config = dict(
    num_hidden_layers=12,
    hidden_size=256,
    num_attention_heads=8,
    num_key_value_heads=8,
    head_dim=32,
    intermediate_size=576,
    vocab_size=8192,
    hidden_act='swiglu',
    norm='layernorm',
    norm_place='pre',
    norm_eps=1e-05,
    positions='rope',
    rope_theta=10000.0,
    rope_fraction=1.0,
    qk_norm=False,
    attn_scale=0.177,
    bias='none',
    tie_word_embeddings=False,
    parallel_block=False,
    init='uniform',
    init_std_qkv=0.0251,
    init_std_o=0.0,
    init_std_up=0.0251,
    init_std_down=0.0,
    optimizer='adamw',
    learning_rate=0.00185,
    beta1=0.9,
    beta2=0.98,
    weight_decay=0.084,
    lr_head=0.00976,
    max_grad_norm=1.0,
    warmup_steps=486,
    schedule='wsd',
    decay_fraction=0.612,
    decay_shape='linear',
    final_lr_fraction=0.1,
    batch_tokens=65536,
    max_seq_len=512,
    doc_mask=True,
    train_tokens=647300000,
    max_steps=9878,
    dataset='wikipedia_en',
)
MLP neurons of a small language model. Each row is named by its layer, matrix (down: output weights) and neuron, and shows model dimensions 128-255. Each number is 128 + 24 x the weight over its row's rms, rounded and kept within 0 to 255. Numbers have three digits each. A neuron's up and down rows have the sign that makes its largest values positive.
A block is one neuron, or neurons of one layer that tend to fire together. After each block is what it responds to, as a language model described it from the Wikipedia text at the highest values.

L4.down29:120123147121098110143128135101109110108130142132115090176128134118107143125130152138155141172085125143190119115151101122089107109156119084094089134120127113096150132133063142103104187119083103153125132133179136118129113128145152151090154094133101127169108138202127127147186137163139126131138148168084136126133106140151116157122119125138085112101150126135137106118124141122130142120150
L4.down290:121109141119138129142155180131141148042120126166133127133112141106107156166149140156152114125120108131123160132122151160119103132149124107134153131159164116120095158102136086132140148096153130104178143115164137117125166134152146094111130088124121143111130177140105109137132132135101116111099122148157109153130096138141108089162100139168101074121094159099166156100123102132137110101125
L4.down542:122157142097113113116153126147156149121128105100125174167095127113113086098133106197134175129122139177100116160109121104107125152172171113129128141145132130102118112148128125132100114149162130118151107119136142089136096128120121096143113151120126163115152126108108156168121155178113129129111105151111120144112094135143088128149137113162155157156076094114112128116071141135126163097112
L4.down571:091097132111151129135080091125123133131115153190160097122144135123119154137119144073143144105150155104142156170116134135128107095151113105135138123206124096121090127164151152125179144150135129116144151144124187137124107116113166092143141122134152139099091105079184132102133141092156113139115096160095129152110122107138123120159131125147091142137128106126126155119104141120109133117116
Responds to: Characterizing phrase connectors. Function words partway through phrases that rank or characterize something, such as of in "one of the", as in "seen as", the in "became the", and second in "the second", plus "perha-ps".

L7.down294:159114118122117141116062133124098192141091132131165119139153153133145097127093133125101105116115149178149138085144096155113111141124087128124144124112072107155156173129126161130161115111114129115114159089152120128105131140126088144144122136113123178126131133166110129154133152103108129096125111135107122127138151166125130100112068096152122117076119137111101132106128100094138163100138
Responds to: Table separators after figures. Pipe separators right after a number in sports standings and election tables (Petrolero | 14 |), plus infobox colons like Coordinates:, and middles of multi-token names (Refugees, State Route).

L5.down32:121129103116121114096123129159115097123139091148128121120085117163135143148151150141138107092139093059129139167158163130141148100123162152073128143136108108117093120143112080125139130161097142138114121169178131125113127087140132133125137152107122091118129102099155119132148154112203121101129111158102121102163143138150130129127129135106117135076108119158122147142109164119169136128112
L5.down61:112152118128141169084237153185097150127155126135127114095101093126130110116134123148141120097134149096139134135137151109126090139127116174135106117119128089151133134118141083116136124145111114129119124141123070166111105153156130142130100141136158119147108121127118174091123156119135139148135132120126129105145118116141142125163108099088144152127123107148133082128129083124139092118092
L5.down62:154141153137159166162122104085094101094148144121083147107136133134119109128113132109107136084122152117117136121149142148128112173138091141140135088126160140098094144085117085138111145105099130123153146158111139136114092144137173157144086100109132125130113115090125127103143111135118170083091127119146130136130102112125148150125115119141130133129153154134202137144138115143150160142170
L5.down115:127166121139136172141255147124123137131132061124155138130093163095096140211134122174125142147140100157110137115126124091128136122105147129137137129078109124164123087131140094154143108076109117113122116129118146133105118170120105138106176146082099101136123121118146123132120184141117118133091085141110123123121112113161128128113120107107140106153132131149127133114121117128108113155166
L5.down131:089149124122134117141227121113187124214110120151124123070144097153144131142108104132127126172144103133137128135122135102140093171114168139120141104096096168140141132112095106129107151136115141146130107135136129136075130147080101097137122136079147102091105123175139144157101100146133105121137160147150156130140119137169141136110145153113131138088131141136143108122132162113172124101140
L5.down182:183145146125130127145141109153130126130112143152084151128125090129140086155136178113110090093123178116150120166119129117133149111104129139126072161163160118071116100148105155094149118162141126112121105130167097182133137090119118090159176135164135117141156073129122157117091105151107123148139118189125146122126142151134134136183154107098126158131132111134133149115124148158128136106130
L5.down211:132121112132111153129181113129152124151083127059133121104136099091142169149135092131115089134130168092151138130180098144130119105087120122140110119134161109102140111144086148134151131081128160108129189122143141113079129132107144116107134156086125150088159152086140144150092093135160178105169108112133124108122149127157102151123096094156101122119139158108123109152140129118151088140147
L5.down220:154107084100095130149165129118115163139137138063122148109163133116129123161109111151122134160128119103136108147149182161137109093160149126179136107132140122150165133137124149154160130130134118129122149115115135139156136121092154108113138108082097125134123109160148129169114112154101078097113157132135171111156106185149161093146152077137123160122110146128126131097124145118212164119164
L5.down247:123150145159142144119111150146118119119133142123135122078115125082150099113164135129132115079103178117122157147149138124131124131098077112124137111093145078144139165166140112101116148135119116172153131114099162139140167127100139136164139165157149130140134152108153128184141144170121146126136112109149138124122155101094172128152090088154127154136121117132120142122095100120117146097100
L5.down294:125120130093091141140255163087090132113114142094124133151149097094130132144149153149102122096136130132113125152154101128152117123152138170116120123114108097128116137118150148115133133141125104139173121095124109099127128147127181159148153132106103128126132145122129129111149093158135095130175156144105088149107095119149104083146132119145150133127123116095112094142132115149141098177090
L5.down319:119146139124145091109183163134132124153087101119172166143109122116110135124126120113174176112119113148113129129135154134116140178110123097130148102088124105113128159142116122136136119120115135114117090132170110119145158127093174113136117107116133126096115151170108106145111072148119107141147155119150107111123152105136141122096177112101092139143096136149109114130140152107164138118159
L5.down324:151088137125154140107208165106140145117121144117151136158119114122089111147122100122144097122118096110088140103126099146136114111135128125176115146127121148101121099135120187150113142087137136098110113123155151120092121149133152122134106134173144114156136109167161179080114159098138129082108121113101143117144154100148135142115152136136122134160130141125144109104129115144161154093152
L5.down374:157085155103094139172164100107201134128123124110150114131166139126145100145153150151134142156141146105140133189102075140107117120094124086127130137143156153160105082151122125074143141115127158176099109145102148110136106133115086148116102115157121146128157152140122093054103113155131126110141122158130117131131134129103122102111149150141132150159139168113174126106149108114078066129145
L5.down456:122108110147118108109164123137089127145129118085125155159106140128129128108128169147151125132131105144150079133153117070122177099091132142110159104113127147115141115144166074141106127119137152146113117151127095117122158125147172114159177157118133079127124123112175080110108149112128115106089110138090117116153168119126108120127103142119107090093143130125125104139121164185125147127147
L5.down471:143154121124135097114117119084132127126146157087129141149067122113114157166141130164118169133142140121106107163106093101136090137121159142112101144128147073108115114129127098138142125120117128114143103183104076101110095142186155167148142099124119109115103153155122114099101114137148089114155095099111118070125097115107109146150117101092172135082093133174125104117088116148167140150118
L5.down555:136109185094177142146123148110123145183127167150126115138095153149094115107100095082132103113186112115092103076128155150139157138122128098132089171139118122118119105136112128131115149131178141108121158131141145137169142142134080149136107112113137182155096167142106123099134172100081088107090151132130098154133092135119144167159124119146123113136141126136149126153118146122094130103104
Responds to: Mid-word consonant fragments. Short consonant word-pieces in the middle of a split word, often foreign names, such as the c in Tu-c-umán, d in Ka-d-him, c in fa-c-ulty.

L4.down128:094139120126144124109098125142127126122186115129112122108100133138142119216158130100067103125124163142105155104113124126113097122131097135150095088115139102182137167115146090106128128160117103082120142153153125112047088153145131139097100148163104115133126140156165137124121149114119129146119146100133144130097153087113121151138155084097135151107117120112113102160171113141126119165135
L4.down152:122150101120103131083197130133091116146107117083136121120113093117139176091121157097121151181098115115166123087155164169134125135143102107097139143128125117082107114159111142114127145134100104104105072087090165116151140103125124087123178151151175108129131104137164120115165135141115115162139140156145121130110150130139156102129099109146136139135107126101151155137171124132131115121122
L4.down353:080127106130117109149136152132123152121088086120170137135114120102110147135121160144146152072085135178097131133104116136130153118151110134069124141125153129112120144165122121105097113152166118142145157133114128176144132145147141106111137107121118133117133111205124135104150072176145144126149134153090131130156131104126117130169133092170162116130125095107117183097090106163131126142127
L4.down494:145123145103125151128208146159089134105103119145165112160179117106146108116162103167114136099164123099113108116104144108150079150062126140136119147122142116100147130112131145127122134114115156149122135154135125127149072119090137135131110139111119153129125132127125134159122102131113139160115115095177156147121135134122118107133135117093101106119107075149111153111114118107086125165117
Responds to: Mid-word consonant fragments. Single-consonant word pieces, mostly d, z, t, c, inside names and rare words, as in Cha-d-wick, Su-z-uki, Baghda-d, te-d-dy.

L5.down49:089124133145123124127078114118130141156128115132118055121151127143114149122131110105091130097144146133091105127142128137138112140137124140147124120144092116087132129153152122129152100162120159152133174108115136074194134147145122138115109126136163165075139147162136115146129118104117118149131115178135121101166132138139070139139153117180132110156102106136124143139132091116121145143167
L5.down92:108123148121122142174164088139143103161109106143167148116140139151146106204122063155130108137151144142112140131067096129092086101098126140118134131117135126144120132171114137124147119096144129126097149130110106134093174139117122157108104116139161181120158102130156132113149124119134142130071148162148143151139131121126096112110151120131107126072142129129151146116111104139109145166117
L5.down124:124089096117152143127187102141121151143118106129115108144123158140165096117162144138096170137125156141122120158132117139115149100078075105091142141082113096177185149142162133142161111105147143131121152130136077106158138138168101115140099157147139115112088144126113115115110170123121137130109164118123151123112112168151111147132095172183134131140136131098118115119109087119095140127152
L5.down125:101117127091127144091162121151115080140160122140132094120146102143134123138149086135114107132129107115115161153113157103115125137114137099139123133141109102100141184124133122144098091100140128144129192085130130122113141133148151136121102137097107122092118110133127133149144100133118120099108120161108095116112095128175070101133131149157123086134152114128111139095102105148147111141128
L5.down159:123108108113136091137248115136132116105106093103116124148157143155156123088141138143159168159163095131113134153099103119152142109100165128107145161106165135124189145120121087134144095101100170151125145163109114124161131156098118118115112137109102121171116101090125112096124157168088084126065152118155106151117124131124115164149111113122148126129162118145105161105115138153115092156122
L5.down199:108199160108090166097093128133121126138122137142181134147144097157125087128139104081118130126109122126134110181136156108141099125122121140139154130124137109121114111172131110099139094144090147146145169153123080097130121096132121031121141125145126174097157167100104134164110122119124147128098142128104137109131158108118104119117119139132103133112104147150159122133129131112121106134121
L5.down200:111148114147132115155108088117079124144154149132165115145109131162112162140136141129127117163135109074119111104124148169083133199129145097090135134128168150134143144116100107143115100104174089140137096136106083150144125154104086125168123151107134107121121194183153140148132132151136122103137204148121106094102114131115150116128122110124137135141119158173118128103100135093099118142143
L5.down242:100126118116130088137224163162104106142158159092141100177136146124102145126105121102088158169091134121113062135110103152124130153108153104145124154133094137104126115104133130114115126108156139131106101138114123132180180122165094149150135100120133129143130161133102133126129165162128129101095120133134086184122140127119109116126112170149129087132137089121133128146128155130157125116116
L5.down257:126106137120145108148139097141138122136056085111149113120151139149129132112102114142155113117135101156113116131125154157138117151166110133148123127075149120120138117108101160102125123156165153123119141146104114166140115129131133149174152154143131101143163098150135166130127099139133140118112079151150149192182101147115107130109101097098104119127121108093107136147135098111119151151126
L5.down329:141122134161127101105144159143090169123131141197117103157169129107107083147129113117138148092152139095106142129117151087116138125137112206085103149070117092128121149144119133125080095161116126142142166145153104141150160098149146095135128129115119124123120139141093158118111119112187172142092141156157125177175133134109164115133119138152103111114100128126150114106092125081132087076116
L5.down333:143135143144082116146255151130131114139145110113140095149122115137126143134127178113107074166162162126121120160103160063143143182138166112119105108162110122136125145142158129126122094134157086149101103119106099123144109076127163120121132097124139148100112154126098121128084142127149123109134121119126094097164117109112130156127121150142128133098114143119138148106101139108122164144124
L5.down391:139126119121151104128146125157127163149140138127156068131119145155159122158153136126098120132092119157095122123095160138094125151126121093138161093096115172120150116137141102097123099080169134117138130082120122094146157134177126089133125141119130138107142119122085151141099119118149103146110139154111148165116091167160146132115140165111102114158085154108151158091081125155109114161135
L5.down404:160144165112120099106186144105136115140080140129132138137112161121117094111095124121149133157138157106119127124144170166129141139150145140098163100113114118164138129105137076103136137134173128114132133127134138140126145100152117148109141106102186140112091162138112143138120110110143101133131121119112134124122170144105116154105145107159105070136133116120187092147115073127090105136112
L5.down485:121127133122130120133152133140126094058125151156122151146176110104129101075145145134126146191140132163119121128070142142123107153141143086117122124172132079122178095075111165134152112133132166086116161101162096158163120113140158109144112095121148165085141137122137124091135120098118116117131157120163132127098128167121144163106120166143133123149117123153128125112123145138138094080141
L5.down499:150125100106118134153126098161168124110135136140072153139100138137114148143112164115115126119143149124091140136148108086169100091104133108163100152148147149114136096116175152120104092106130145136156116149143126139123118075135115078113157118149106170142101135123125087148094136104101155145149162062160136106096108121110123128148100155098130096078127161120181130141129132147125116134139
L5.down509:081179122160122153155218112179106156151168102126126111125118151125151109131145121147147130119102139112161119101129115150115107147118108161101117091109132152168108122140127134111104157120138105127157135126134108110149130104145104119113122100100090154109133138130071156077149170087154131116133117074118115164098153142109132140078149144085134120154121115132155100133171093099117095104149
Responds to: Finite auxiliary after subject. Auxiliary or copular verbs (was, had, have, is, were) right after a clause's subject pronoun or noun, often in subordinate clauses: it was, who had, I've.

L7.down317:151166133120143125083137150117109124091142116137113123131141112132177082109149098128136092150099125130139144122139136126092139157145101118141176122107127097158114123109159071162125139117142113125106112109110114104120122143132078129176135133185122164131121150112136148124152165138142128130144126131108103091133151145145101091096126084131137148170149130123097088114137103132127146096141
Responds to: Mid-word letters in names. Single consonant pieces in the middle of split foreign or uncommon proper names, often in tables, such as Fu-d-ōsan, Su-z-uki, Kę-d-zierzyn.

L5.down1:128143185116126140133105061128145086101099114167123121101127125091097130115127128088098122150161103116125143135124136122156094140073137121147116154128136146146144115107107077100117098121138085130149111149122196157148129149136126066144147124138148101082145129142137108087137150162124105090133127128144166125148150059121125112071102083122155130111114107146125130121150126126129124138131
L5.down31:126129157121148089155159131113118102117156150145132097142108115104149101137101160123129146188120136065098157150124104134118171130128116118098149174135114138106127107115132121108160170116149091161106125119117138153113140123078153140152116124140107140107113137136152129149111160106164162140132188156078164139102120121122091146139075128102127114082131080169129141115137070134156124102108
L5.down117:140154126122093141140170151082111147140112133175175152103212112056131101134149139108129125187173121127106117132132143092174108156151149131114154161152093105131110124135117116168111112123126105107149111105150159135137093152142125117150145117104143109151126163127101140178112109155115134141140176123158141132150108103156107096159129097108152144129114081113143120097134161130107157124119
L5.down139:148105136105163151135156108114170101094198148154111196146098170105132163121128136133150118139117149114158117107160122131112128137125091130130164108096107145140148108109135103129108152128172116109125119088142165127110151111108118112128122092107141142113118145110147089162164127167155116133078102110098180110095141090104122132126136143142180112131141117117119104151083103091122104121155
L5.down143:156148128143114109119105170145141118136144164138164090142139088110100119087116137137142116147094099110090108095175163145137150154123151094121164116169109088143138173105151129175113150171139151170116162086095080163159098138125156147116106148157135107136141123116134160111154126149103112159113139112134116090127117147103159128115147111125090093121108111140105085148099143106134176166091
L5.down177:118088143093118107127202151123117141155140151099082083133095080123155118132159154158115092136171141178156108143142141150092125140073136165081181168126105117116125082132124177134113120111134116133133114120132157143106070154138113163139116122145131160124088129130105120151094150143169146107131135126129154122146167114140135105086096111133098104125096187123085134098114099127121111169095
L5.down228:139135150118127106112172129130128139104148132132127147141120092102153106136137136132078088135108090153127125156146092123101116126123095152099133162096133061156129158134150108131157138097148132140124116137121135167086137121110128152125108127154083124136164126124151072096155159115124091127096094133157121142120094113122126129136130108100114141155159140131193152127118099109105150165178
L5.down311:107079106111098099129162102080121140133102082141142152132167158123125141166138142105119140137110142138129110128128102174108124153157119162106169101144149115098070140141165133182142110115123147132119134106139121155127187121157145110153115109136142122117139125121139118081119097148129168158103123114129130128183109118109110118143112132102153105123097128114092140140108138104126128094090
L5.down345:119142196142130137166167155144148107147125107130088150103131130094111154126130119137121142144102131110130148129132134127149108141150095111084135094123131131126146160109131158083115135099167118126103153101125124130154157087154143143161118171081114147121103103111194137117120159116126122130083121144143139089077142174159103087105153097105111185164129135149124138123115096159139161135141
L5.down408:122141146125148121119124156103150150129150123094129193184130191107120120166119166125137083132167128121143074137121133148128120140134124116142125138142136145110162146108179135155142118167138109109108146132101138105124119177099127184084074115113089136118141167135123079149138108137096094109104115150101144134098120128123146115125110116124134165130122152159140124105097120137107060116151
L5.down431:166146128129224121125136140103100099117129137107142132124108132119112126165098104161157116107140063094109113171152158126085160135145111091092114127160108126164107118114109143153133161105140088138085148085113145120151118106147119100115090122129154103148142157138181128101103155105103124142119138150101143131127112101114126112102115117157113144132156124100114123116132105128138161125130
L5.down441:177118135099123134125010101144130079132096135130119141118118126117115124100088111086073116126161098132169114091120136150136134134130140134120129102188123074100130126121103143106127152118140149135108148128143129147124083110139112166093095106134099141108129120182124138156110162159142102109122168147107127164154116092148135174108155150137140102139126174133135126108134121102149127137111
L5.down460:128119142148110124100210105135131148106135106126096172103121109119165111154161100144142151130111106090091140108106130125095122140157122087088145141105128117148144157191156140130111156118127092095123149137152132095140125123137111148153117140126169134161113156139102115090127127102105148129165152116133139103117149156146114121102124127172131124142079136110132127112086123108100156105183
L5.down530:130150146173126159118117153145134117102134190145111146125181192144117119124146111137125107132165157136077158124145102133141091171152161083099125170121111096160119114124090125108121101113130103153131144128109118121117102131146166106170147149195104133097135104118157121080123154116177120085124084133146088120147123104123152137111127091086125182142117067121126127119132139122077152102145
L5.down559:171188134084154107063160123094147146171161132154164104116123101126119112128125124137142159106112132116146118105136146151099118119119107117171100124138128112092118118156105130107105122146126140137120137128103147095092083081128068106091110149152125074145104135138124089128160116157133108149147141167090119118157103104146140108096118146144130159133121116119101108139116127159143083147094
L5.down570:138128153133134150116105129126124103114099165158137113124124140151147156166140122130133161164122151131138117130174106149098111134141101123093113096128169148121124105099132129121134130137090112173166133132148130111150098162131099108137126102157166096141140146129151116104173086108089127170075128161130133119137152148101191163155101138166109120123100134129140122121101157110145104120129
Responds to: Table pipe after number. Pipe separators in wiki tables right after a first numeric cell that follows a team or player name (Debrecen | 32 |); weaker on New York, at, and word-pieces.

L5.down0:126148099133076148162161143145166176105104103114137147085109105094131148133137165107122096102141103073101107103142113079154109118112123134133136134103159087124092105138117103137109139124146153136134115141180153072182081168169134121159145163139120129127165162131132160145130130133129138159146127114084144176155103139111097134174046123125095169149131117106111170095135142156121111137092
L5.down50:120116122114151140128255099105114135168153107139116120137120142154160156118134119117128191094100095178122115125106131115151119106081141130119126170147141156143111079136155122154105093111109113113140105178121137162152112166133104132113097116137136115079113115106136114073139126123119140138122136114132152074121136141160120143100124151098122092129130120125162099102107154139115158134145
L5.down54:171106124128143133120187138118107128151137126154130143124163124132105079100113154102129097110163125109163141140156102121142115131101128141101136134131147110157114137110077116131097108203099160145149123118104150112102131105125158166129080153159128121130178158140051087131137111110145118116128091122125165100131105127093119135141136095139124097161144116139119112137113106127107092113166
L5.down126:143108061141146116111088118099135153115145129133139135186126151121150111123156122124123138152084137124091153113167101062061096157114124139171108151119141117117122136114164118123108123137129112127182132121139132109156185152110124108149075141125085170134128164110135123109111185126112135094129110117121141148098091133122156102094145113151168133126133135173093125156152140146113141143158
L5.down132:153139149079162123097210139109108137139144170150128118078139116129109120110144121163111168175168107143123116139149095072128159106142123158125130124132087142135115101129148151158126146065086147097158089124137095151118110131134128114124139162090141111107118104137103143124080154113090103113114119100159164157121144129159111125138173150133140085131132139113121128140122124144126110142143
L5.down141:152150124138131145075228143130097157160162104095127099137112130143132118140167144126129125163178111129095102138137157116110108139145144120083120158087097134160132120107113144117088100104103138119178107155073152120164105130137152131098127135132121130152105128091129124079171152126177115100145098122094136092133101172106148138137111100160113101144125079118163157151124163098090137144171
L5.down163:122142096148131144152255109146142114091126141118119135130158132129174129122108122122075118109115129140122129135098175122108136135113137133150168149125127143129113118122160098127147146115105119096143117144105129127145152125086098111118135131159120157130127155129109125138121126111102110122118128126115139128136116134167137124101172117182149133113134092098119090103130146114143117152135
L5.down175:121117150110102184107142160127138085117131117146136114124124141083143110139190103131122123152143123112115101102151161134160125083094108103106106170141137124115128101142169143166135139149106178145114129143114137117135084125123140130133088136088181142145118147117164113082164142100119150130104132130106168124084113097137141147100134120140125157110106120190133167138138131115123171092105
L5.down303:130154143156156094153108117110122126123116160163124101147144116112155092060121117160094098110146148153135144122168126156127116082098130184145116141175104086114142137073120105128151136122145134102110158131135097110187129073131099129128091135093147124124178099134140120150096132119131130122141137116115094125110098140135178163118140116152131095164132108129118146095151100174093143098114
L5.down335:074130088174110141137168145127099137090154164146105136104151145151159130139088109137152137138107120145146155140115098170158169144134173149115138133114112144133139082104105172105127156163134130139125089158133157097137186172117101113087147128122148081127118110139158138116102164092139128092111149104102136102104126165121185128116119126118110172070125164152105161113148138102120126162097
L5.down355:096092114070161153109076139142116167083097123157155121134098169171125118110134106117145116122154138126132158176130092101102146151115113122071127130128190136128161076165102104138121117172127130113126095119131157088146109155132103176147144122166133108143145097140141147087112134184137117128149093137122129117125167150130168136157107121162130119097161113111102112096095146091112125103126
L5.down362:144138106113164076142177174104132126143145115153139103120127143151145100141109143159151171157113135169142118097135096083138159118148099127123162185142125119089092150153158130143089137130133155126124154091159097123167133112119103079121134179130154118130110157138130106142119148125150163151105080152138154118152114143103114139134119118145146041147144159129080092110161158129181153162125
L5.down380:105100119193102148153149115129099145132116101082152153143123125188114098116160138129118164107150128140124077166125091118081101157083129142133144119147133105124152120113142099151116108147136162103129089129137108137169108119122117105116113101151140115111099130148067088134101180141112147135122101089140139111155122083095111124124108162129118132122157097121132139151127132149143124168155
L5.down442:127134178161157131113100125110119130111136118161134146118092109106146115117145102170119140103165087075162165085151117185174120106145146160131142132108127123141162104107118153117129124186134116155113112163148114144130159110157150153146153141101106131117110153116130089110127118156133144155097097141148157128124106126089123137104163131094109126087144096062133116105142163137150143109108
L5.down462:134146152108173121085134171127115069116090105112108147114122144133153109115135118136117135175131090107129114119112107146169124125134170142136139132145148122163149119164132109185121099113107153147119146096119151132166090146133165136180147142082075112119120146162112125159134100117101138094136092105155138129112167141135105163146179114146130106131108147108150143103130113140112143106105
L5.down554:140162152132108178112191138112173090064141122118127134098142106099135146190089168145137149126125142147198155173142102132118119085155147110144097102121137136136134136138153160107132123148133090130125074160182125129076159144104113127118138149144129132149137146129118083106119111109120146112125127113132099120121115145133145132120168162125127116101093108117089145124109149130140126121159
Responds to: Determiners and quantifiers. Determiners and quantifiers opening a noun phrase after a preposition, e.g. "between the two", "at this point", "after each", "of several".

L4.down125:119093143131114126094255159100126126143151101157115116128101117142115109121149142173159186157115103150108063134131128071167143132106130116087114174115134124112113116124153109157078127121134159132139111159132164163108103137152133040136103125126126088119156134112116115098100165121143120108133143183106146135118085136152105159126112153151132097115137160109152112146127142133133165132128
L4.down158:146095092128075085137151149138102112100104089081101124171141153143121105129123117093149118137111141131117140120128130149099115139176146163133092142118146126116139117147124138130118150121086104105099133142155144192129113130177116147108106122096131134123130168141109118115134128126193123130091147162105117126130155107098113128183115133117108127114117140142160179138114175119155118119112
L4.down304:124125093131106081119145139139147107134099143137169141109130122154164118100110108154101158082123101120138117082090148100129133100114099088129151169114076147159144102098118134129165095178098129123144127150152134153151138115159093107126143145101093112143147118135125156110109101110141116123173110144117138118097119168143124134112179125133086133110142144123099159102091151143117155145140
L4.down517:140108150150054083139075126137077114160128145149135165113144115125121094156144133169137114132104105126101127080100153110096145161140126146134140113098144146155132064146143135144136126117138098139118106129133142143134149170119136096156130164131080131165170136173140094132083156098131152122159160167122114123128143163118134144126130110114110112113117132142142142084114123094120143126118
Responds to: Quantifier and partitive completion. Final pieces of quantity words and the partitive words after them, such as Sever-al, Man-y, forty-e-ight, all of, some of the.

L4.down133:135146106124143150160180061109120136138090154195130152147116160125149101112118178112126158131116102133132144125140149163121164152158144122103109169112154124109127157117112121113130135103126133148119159108138180143116105111123126112128100138155135137082102153137166139097124117142147094150118146092167102133151202128096130161133126129137105113086099139108139140152101134138139138100121
L4.down413:124142118170130063084175118083146106100148132169130142113110133110161111143109123114154158085135133166158119103125124171172126143106143126069158148148105140120144123106138149166097104123182137080132136142144096116107125119123118110092167112093141146141152077104160107102138133118143085130127121088126132162110132128141176116115128114136125097134180156107131168144123077140154170135118
L4.down536:165115153134149078133222133138150104129171111142128135128103146120100102122113122086127146084096111111146117140089138118122100142176153152145149119111173104153135124094128157144105160141120174134115121151153138089123118116134162124167123116108154143079105164166120118148129118149135156123191114093179148131111135100128117124112144124119147150174091142137133104156101147130150115131122
L4.down544:119178161143148143096107126130116127125108099114097121112119117115105116146155166113155101121093156094114128157178148143169111152133153156120131144157146138159133113122093135099081190121160099111148140143135148135121117123087133104122100069138100147123153101112137093137109091117119110133167112126073111121101136127092099147115114122116142162157149133105111165114143151119113097157126
Responds to: Table cell separators. Pipe separators right after a number inside sports stat or league tables (apps, goals, goals for), plus scattered mid-word fragments like And'r'ä and "ft" after numbers.

L7.down312:154087138094165132175120119149103114089078085141134082168185122149118192078148110121147131140160084141120075117108142086120151119095111135163115115104149133120165105149149092159130132107090190140133129145074098124159140138114163121133136120113146103126118147136121161119116143140097142138128125136129097137200143142135133109128140150109120086118133136160147154087128128141123113117167
Responds to: Perfect-tense auxiliaries. Auxiliary have, has, had (incl. contracted 've) after a subject, often before a participle like been, plus adverbs like repeatedly or never between auxiliary and verb.

L7.down398:115175135105114103138217143156134101173121112072111155119146135173115143117111115069147151133122182162118104156171130128157108106113121107075158147084151151133145094099121136085151092133111103109113104118094106125137124130136097128106146147143138116111115093127180095078105140103154125137108128130162124134101105170193098139128128160140142098148103134115142128114141140126136159104075
Responds to: Determiners and quantifiers. Determiners, quantifiers and the number 1 opening a noun phrase, often after a preposition, such as every, any, each, that, a, one, plus 1 in table cells.